Weights of a small GPT-style language model, trained from scratch on English Wikipedia.
Size: width 512, MLP 1344 SwiGLU.
Architecture: RMSNorm before each block, rotary positions, no biases in attention or MLP, untied embeddings.
Training: 1766M tokens, 13474 steps.
MLP neurons of a small language model. Each row is named by its layer, matrix (down: output weights) and neuron, and shows model dimensions 96-159. Each number is 200 + 40 x the weight over its row's rms, rounded and kept within 0 to 999. A neuron's up and down rows have the sign that makes its largest values positive.
After each neuron's rows, "fires before" lists the tokens most often just after its 100 highest values on Wikipedia text that the model never trained on.

L3.down23,224,231,121,202,259,183,258,176,194,170,125,199,239,228,289,151,183,214,167,258,222,228,175,196,127,188,274,218,201,244,244,246,209,253,216,163,178,227,161,235,297,196,199,204,240,189,134,161,213,269,211,244,219,257,202,213,197,173,240,265,183,259,242,204
fires before: "-", "\n"

L7.down460,171,186,231,158,223,161,219,201,236,123,217,203,248,126,202,238,218,189,208,200,246,203,214,175,126,174,210,261,312,196,156,176,189,294,228,206,233,244,150,271,237,157,225,210,198,154,231,183,180,153,121,230,223,188,232,174,227,270,254,256,189,197,199,214
fires before: " of"

L3.down1003,202,267,239,231,157,123,194,184,207,246,136,219,160,163,221,167,156,213,173,256,245,192,171,152,246,272,153,211,196,226,143,197,134,87,138,166,211,192,199,205,249,247,152,229,162,230,182,168,125,205,164,255,243,238,204,247,183,171,214,183,162,141,140,177
fires before: "\n", "-"

L4.down1217,184,249,292,192,251,230,300,127,173,166,227,229,227,213,184,170,244,238,182,160,255,196,198,217,235,246,216,150,278,262,188,175,204,55,212,227,179,175,200,190,143,209,245,226,219,244,224,143,135,197,251,199,256,182,162,159,195,228,195,284,184,150,221,193
fires before: "\n", "-"

L3.down554,167,204,277,156,154,157,184,252,230,239,240,186,171,93,229,199,220,165,176,185,230,238,171,238,154,172,217,194,204,184,113,195,211,181,205,224,231,202,205,139,226,195,150,229,292,225,221,200,214,141,204,191,169,201,189,128,211,217,161,202,210,147,146,203
fires before: " |", " (187"

L7.down1215,227,130,232,174,194,180,149,146,179,158,110,220,252,222,131,218,185,226,155,249,221,197,232,249,208,244,168,212,243,199,186,208,134,219,243,188,245,192,222,263,202,202,232,204,182,250,144,286,197,185,204,202,190,201,247,183,206,186,119,170,151,159,178,236
fires before: " |", "',"

L4.down957,226,185,252,215,184,141,230,217,204,206,199,224,291,141,199,181,255,146,168,235,241,171,180,196,175,231,194,195,166,214,167,113,175,200,210,176,213,192,190,219,190,165,154,190,259,241,190,247,237,151,243,229,171,265,158,157,103,153,185,248,221,228,177,138
fires before: "\n", "-"

L7.down1127,231,234,198,232,243,263,263,188,214,214,260,252,293,227,228,286,257,170,138,148,172,255,157,194,234,208,243,223,173,131,199,257,164,246,163,192,103,123,272,230,210,223,204,135,224,180,228,255,292,165,269,134,153,171,237,215,190,155,143,187,144,194,213,231
fires before: " 0", " B", " 1", " 2", " |", " A"

L7.down145,177,187,153,162,192,117,145,167,255,290,181,194,215,175,156,238,203,214,176,188,199,268,186,223,129,264,144,225,220,203,217,260,214,210,148,149,229,207,242,193,177,150,135,258,257,179,255,115,223,183,122,253,238,233,166,155,167,172,208,236,246,167,161,242
fires before: "\n", " The", "\"", ")", " In"

L7.down125,192,227,288,201,200,148,148,230,193,162,139,209,183,219,227,261,190,161,207,160,202,175,186,138,99,217,159,211,207,169,191,262,254,141,181,181,173,222,150,207,203,188,189,263,187,152,160,180,257,189,190,218,180,245,242,246,119,155,230,200,224,153,187,206
fires before: " to", " until", " –"

L3.down938,209,188,232,215,166,182,225,228,254,168,165,225,215,199,186,162,242,233,216,220,215,229,204,121,206,151,234,163,186,180,161,133,303,284,160,185,193,172,277,209,189,229,177,220,157,183,227,216,196,159,228,178,189,166,263,158,149,180,205,185,155,131,208,166
fires before: "\n", "-"

L3.down70,182,188,208,186,243,163,182,171,170,189,239,158,151,170,200,174,159,231,156,211,210,205,216,177,258,246,221,257,198,202,243,390,261,227,235,257,136,164,208,193,202,181,116,232,204,158,158,224,243,165,158,209,238,120,236,223,267,157,183,162,216,149,209,183
fires before: "-", "\n"

L3.down279,207,242,204,177,178,167,189,250,225,167,223,232,229,156,230,303,162,176,226,135,223,124,229,175,207,227,204,227,187,161,140,174,223,136,260,183,233,149,142,187,151,140,220,231,201,165,221,190,214,196,181,238,188,231,236,316,214,165,153,246,180,195,154,217
fires before: " |"

L3.down930,235,234,200,238,187,162,142,154,190,186,124,238,180,228,153,236,210,206,242,192,216,161,173,186,155,202,219,245,154,245,204,182,135,179,218,205,222,218,188,207,206,279,176,202,186,225,192,134,123,225,223,146,194,219,171,208,146,243,213,283,213,211,135,225
fires before: " |", "9"

L4.down1208,222,96,249,175,214,223,216,238,259,245,261,167,192,184,281,194,187,145,155,155,174,140,186,226,246,67,181,195,161,185,200,219,277,167,227,256,248,190,208,198,168,268,207,235,155,172,162,149,106,160,252,141,173,172,270,183,159,188,232,268,239,216,184,153
fires before: "\n", " Name"

L3.down962,214,214,241,226,229,128,164,219,182,196,242,203,204,237,216,208,228,236,161,194,167,188,190,178,222,167,193,239,159,167,219,243,243,13,259,213,195,187,173,170,189,159,171,240,127,336,175,164,189,223,227,189,216,217,242,209,230,186,174,217,158,162,251,234
fires before: "\n", "-"

L3.down211,204,177,194,258,203,248,227,156,198,152,244,167,157,199,192,148,223,164,163,238,175,214,222,194,153,184,206,114,226,205,163,150,217,297,172,196,160,152,170,246,131,213,197,166,175,261,125,227,233,190,149,208,176,167,99,224,139,232,241,207,162,152,194,233
fires before: "\n", "-"

L3.down166,218,267,243,166,240,182,311,233,183,152,133,267,285,246,256,248,281,228,182,185,210,170,213,197,172,169,153,249,207,146,251,174,230,238,159,264,256,203,173,204,223,174,264,271,213,214,217,179,163,172,202,156,209,128,223,229,156,218,214,219,219,167,195,235
fires before: " –", " is", " and"

L7.down517,177,232,187,170,169,199,227,210,155,208,163,173,256,170,178,181,131,162,239,169,178,178,197,211,165,235,176,344,186,199,257,153,179,242,207,217,108,227,201,221,177,197,177,123,167,190,136,196,217,188,209,184,225,218,125,189,199,246,180,165,211,161,201,172
fires before: " |", " ", "78", " the"

L7.down1307,186,247,177,197,177,201,201,192,218,229,223,235,121,153,170,250,151,275,180,228,247,251,114,184,161,225,192,182,194,218,189,225,205,201,227,247,168,201,188,195,183,221,202,226,153,198,241,204,210,211,172,228,170,201,187,127,201,201,135,96,277,216,132,208
fires before: "-", "\n"

L4.down23,202,232,236,184,239,202,262,216,173,187,241,216,179,116,212,214,199,111,181,216,281,135,143,219,183,173,190,163,249,165,153,174,193,116,230,224,234,240,121,181,231,198,154,151,221,240,177,204,240,182,203,246,236,143,76,203,124,178,235,282,187,195,295,167
fires before: "\n", " |"

L3.down77,234,199,231,215,167,116,140,179,295,179,136,112,139,130,218,228,232,258,269,256,181,208,210,225,143,196,233,271,194,219,241,175,191,305,238,157,196,177,236,243,223,174,218,205,204,208,155,252,202,173,155,155,211,176,154,221,143,172,247,171,275,170,174,216
fires before: "\n", "-", "|", " the"

L3.down668,148,204,259,251,135,167,239,202,201,175,186,229,283,252,193,214,248,239,147,115,165,159,170,214,181,197,218,223,216,220,189,161,267,220,210,187,209,240,168,244,202,167,222,205,173,260,275,215,218,185,233,216,229,191,237,224,194,234,212,184,157,218,222,150
fires before: " the", " his", "ak", " them", " its", " these"

L4.down238,136,246,286,182,210,178,220,149,189,166,193,200,167,190,171,220,227,174,150,187,271,164,185,167,157,210,144,191,249,193,267,284,216,169,177,243,201,214,162,185,206,211,200,216,185,244,261,149,150,141,234,138,191,207,171,165,194,171,210,218,271,220,211,187
fires before: "\n", "-"

L3.down373,200,250,274,163,132,219,225,144,229,188,182,147,177,148,157,237,224,184,186,158,263,205,182,187,193,268,169,179,220,215,212,190,141,56,251,195,177,279,158,174,256,168,230,211,214,240,239,162,229,173,210,234,177,191,196,188,222,204,175,215,185,243,189,132
fires before: "\n"

L7.down275,222,209,222,239,200,226,263,227,215,193,159,221,165,211,208,200,260,192,237,118,157,184,264,143,217,227,209,121,196,288,236,194,109,256,172,173,249,184,95,171,251,199,196,178,219,216,152,137,263,171,178,195,183,174,192,217,192,230,187,218,246,229,217,179
fires before: " the", " his", " a"

L7.down877,186,255,198,213,221,136,236,139,128,144,135,228,251,238,256,208,262,190,219,139,216,280,221,196,126,238,148,159,142,153,283,167,258,268,223,168,237,200,169,260,169,193,212,246,192,176,202,204,187,221,182,245,224,253,75,214,192,243,265,279,182,121,201,180
fires before: " |", " hold"

L4.down1012,193,271,154,176,161,166,160,171,181,197,274,244,196,200,177,239,188,216,225,245,208,265,163,190,190,281,216,191,132,218,180,237,164,211,145,169,161,226,182,237,222,213,197,140,274,189,231,175,121,198,166,282,165,211,159,219,189,194,211,142,160,183,147,215
fires before: "\n", "-", " based"

L3.down715,143,268,270,260,254,210,168,151,217,208,83,259,139,213,230,201,243,129,188,166,228,152,188,177,166,188,207,194,222,246,159,204,186,176,192,189,242,146,196,262,251,256,230,207,214,275,263,181,158,225,258,178,216,204,194,122,241,181,183,254,160,222,206,167
fires before: "\n", "-"

L7.down1293,150,187,184,206,277,213,206,259,156,193,172,178,254,230,245,212,185,143,187,146,147,197,189,151,164,299,206,263,225,197,257,161,142,296,206,188,202,246,210,240,282,206,186,158,170,152,204,223,214,226,168,240,203,189,139,213,208,218,264,184,157,170,133,224
fires before: " |", " /"

L3.down4,121,178,254,226,157,246,291,204,208,213,242,246,248,162,184,87,242,227,193,183,245,146,258,200,190,155,217,172,148,219,180,171,177,301,174,190,218,157,282,204,146,247,229,181,178,174,188,198,121,173,267,194,150,213,237,132,173,198,147,212,189,237,146,213
fires before: "\n", "-"

L7.down134,162,189,200,214,136,187,175,189,174,226,225,182,180,159,198,211,189,194,167,196,201,222,159,149,225,163,225,283,192,196,199,200,170,214,172,194,140,146,205,187,250,149,161,244,216,147,191,132,209,156,167,193,194,211,216,222,171,248,227,242,113,251,216,184
fires before: " |"

L3.down899,219,192,242,200,86,217,218,131,189,215,260,196,99,253,227,182,245,162,179,258,206,187,233,143,152,263,164,131,195,239,274,225,193,195,208,216,175,172,232,135,163,216,186,170,236,243,252,112,212,168,237,190,236,224,259,201,220,208,146,153,165,115,132,139
fires before: "\n"

L3.down0,203,185,185,195,267,140,214,191,194,212,191,267,194,249,216,290,214,306,150,209,182,259,145,185,154,140,169,196,204,234,183,164,133,198,226,174,141,138,250,196,252,212,251,271,151,294,199,226,226,261,200,251,155,216,226,208,204,234,154,186,227,217,287,218
fires before: "\n", " 1", " 4", " 0"

L7.down807,192,129,257,163,233,263,279,196,142,213,225,220,235,202,251,159,170,231,170,188,257,167,205,218,203,228,220,220,167,165,221,144,204,297,180,204,224,230,188,157,205,247,245,176,263,252,233,211,235,193,169,194,98,132,171,247,219,246,191,180,221,235,154,138
fires before: " the", " that", " a", " his", " it"

L7.down628,255,195,148,194,183,226,161,184,224,267,227,193,183,200,238,158,204,183,197,165,200,178,234,253,210,200,224,220,231,211,242,187,224,0,217,171,223,205,172,174,153,185,210,150,173,206,132,175,268,153,251,127,201,212,264,139,254,205,202,198,255,234,172,178
fires before: " 0", " —;", " RV;", " —", " 2"

L4.down1307,219,189,180,175,269,320,194,234,210,150,208,207,130,166,223,146,208,230,239,157,204,195,174,187,194,241,161,257,200,146,165,139,209,178,153,144,271,139,216,187,202,178,179,290,163,209,194,109,209,248,125,186,199,224,157,190,207,172,238,212,249,145,144,180
fires before: " |", " 0", " 1", " 2", " (0)"

L4.down232,224,208,228,226,199,114,181,181,141,256,150,198,147,239,246,205,215,221,175,157,256,250,215,163,175,218,150,220,194,169,133,207,170,220,214,200,257,274,161,223,209,211,243,237,239,192,110,200,170,197,226,256,147,191,220,246,224,146,214,241,195,244,203,280
fires before: " |", "',"

L3.down234,224,181,224,184,178,193,280,138,239,182,205,232,240,186,240,205,177,234,149,231,186,89,281,292,135,178,199,224,229,231,236,199,253,249,208,215,166,143,178,281,235,162,206,185,239,175,224,219,143,201,213,247,255,275,223,239,183,239,212,221,148,156,143,113
fires before: "\n", "-"

L7.down928,288,192,248,208,281,197,274,217,267,197,256,181,234,163,190,223,93,214,236,229,188,269,191,216,195,266,273,239,258,218,233,230,234,167,241,216,188,179,250,170,173,232,243,191,130,184,193,230,216,210,143,122,208,305,151,181,179,193,200,170,208,253,194,179
fires before: " |", ";"

L3.down610,235,153,153,194,164,201,218,180,219,183,168,229,160,197,244,119,186,219,250,215,279,259,254,196,186,242,219,222,241,171,240,217,235,278,232,157,245,185,225,215,195,192,148,125,188,221,193,216,226,203,236,183,190,177,192,246,241,227,239,218,145,186,146,141
fires before: "\n"

L7.down355,188,193,293,227,207,104,228,222,212,186,279,190,258,174,154,204,193,247,201,237,260,188,207,186,221,158,247,184,236,278,152,174,164,168,250,192,273,189,155,216,238,238,164,123,191,128,122,203,247,206,193,191,184,230,273,259,224,306,199,174,113,240,205,215
fires before: " to", " of", " by"

L4.down1092,150,188,301,135,156,165,170,309,190,189,193,175,205,168,183,194,144,192,145,134,171,190,189,149,219,214,168,184,208,235,188,156,221,187,256,214,138,172,163,225,259,190,218,214,185,164,279,203,212,204,182,161,147,195,205,219,199,190,233,211,210,269,226,167
fires before: " |"

L7.down439,191,226,226,140,294,264,153,206,211,262,159,193,223,183,184,201,143,268,220,188,149,251,214,187,178,233,174,260,309,164,139,234,223,155,207,244,195,165,164,148,125,136,250,296,217,220,261,253,247,185,180,243,200,234,201,202,97,314,251,178,146,155,131,171
fires before: " by", " in", " to", " with"

L4.down898,185,179,272,219,195,267,225,206,179,278,181,178,213,188,197,165,157,210,222,277,185,221,334,156,273,158,278,207,162,165,230,250,136,94,165,180,187,194,147,210,227,201,230,245,201,148,223,167,238,192,233,244,178,169,218,177,241,191,156,127,128,251,208,184
fires before: "\n", " from"

L3.down1149,225,198,160,199,226,152,173,209,152,166,52,180,196,222,178,236,165,214,210,184,186,225,222,192,223,187,205,197,215,179,202,211,196,192,252,207,174,249,181,176,181,199,247,212,256,195,224,213,158,202,225,204,270,229,219,216,248,228,222,216,222,152,213,167
fires before: "\n", " ==", "=="

L4.down103,247,274,205,209,149,166,222,149,210,153,284,224,235,167,182,180,178,173,159,256,163,132,175,184,152,197,144,132,154,117,146,286,135,97,230,200,172,208,164,180,171,200,177,254,230,188,248,224,195,187,251,238,154,245,140,191,227,207,194,182,187,218,124,228
fires before: "\n", "-"

L3.down628,208,190,205,241,248,183,212,206,214,228,176,174,235,231,288,219,250,180,146,191,172,232,207,306,244,220,172,223,245,170,146,200,274,203,161,187,204,225,183,138,199,217,237,183,208,205,161,196,214,211,222,214,195,163,140,228,175,161,210,202,236,252,204,203
fires before: " |"

L3.down809,191,236,262,196,166,198,286,152,227,170,212,147,162,250,177,198,197,183,211,352,254,239,180,179,176,174,201,241,214,185,189,231,180,165,233,191,237,181,233,233,203,226,227,237,235,123,201,190,131,188,191,191,130,137,262,207,262,201,220,280,245,218,277,162
fires before: "\n", "-"

L7.down1315,224,198,173,196,154,184,208,202,130,204,199,205,176,124,146,201,190,213,181,246,116,88,163,206,175,253,203,218,172,188,207,151,233,199,218,180,170,215,260,235,259,168,141,227,192,172,149,178,135,166,294,208,201,206,204,203,222,221,274,176,248,173,149,243
fires before: " 0", " ", " Steady", " 1", " be", " 2"

L4.down784,167,183,198,285,176,205,184,182,217,226,201,245,172,192,223,159,212,206,124,176,174,183,219,206,155,256,155,203,194,273,236,205,212,243,146,178,152,218,170,148,221,207,252,249,214,196,166,207,271,174,140,236,236,292,184,285,194,112,179,193,214,169,254,148
fires before: "-", "\n"

L4.down1309,103,266,129,229,184,154,174,162,207,270,103,231,210,194,204,199,181,252,239,269,181,264,181,285,196,177,198,220,180,229,167,102,222,135,161,251,147,155,137,256,215,154,205,231,219,218,176,163,224,153,244,180,162,136,157,143,203,162,259,248,177,172,233,210
fires before: " |", "==", "s=="

L3.down26,228,209,173,161,265,241,164,266,213,192,216,203,244,212,174,241,144,228,264,182,172,213,214,161,212,180,174,232,126,301,173,236,218,101,208,263,208,181,195,187,253,241,147,193,262,265,159,151,147,189,121,153,162,285,155,238,179,188,227,174,261,176,212,287
fires before: "\n", "-"

L3.down698,237,194,171,215,154,204,132,177,191,204,224,168,158,246,202,211,218,255,192,163,185,168,228,256,262,154,225,180,219,238,203,226,173,139,246,192,174,170,219,127,219,224,205,198,202,244,193,156,224,107,187,202,203,145,168,175,222,227,228,258,210,234,221,138
fires before: "\n", "-"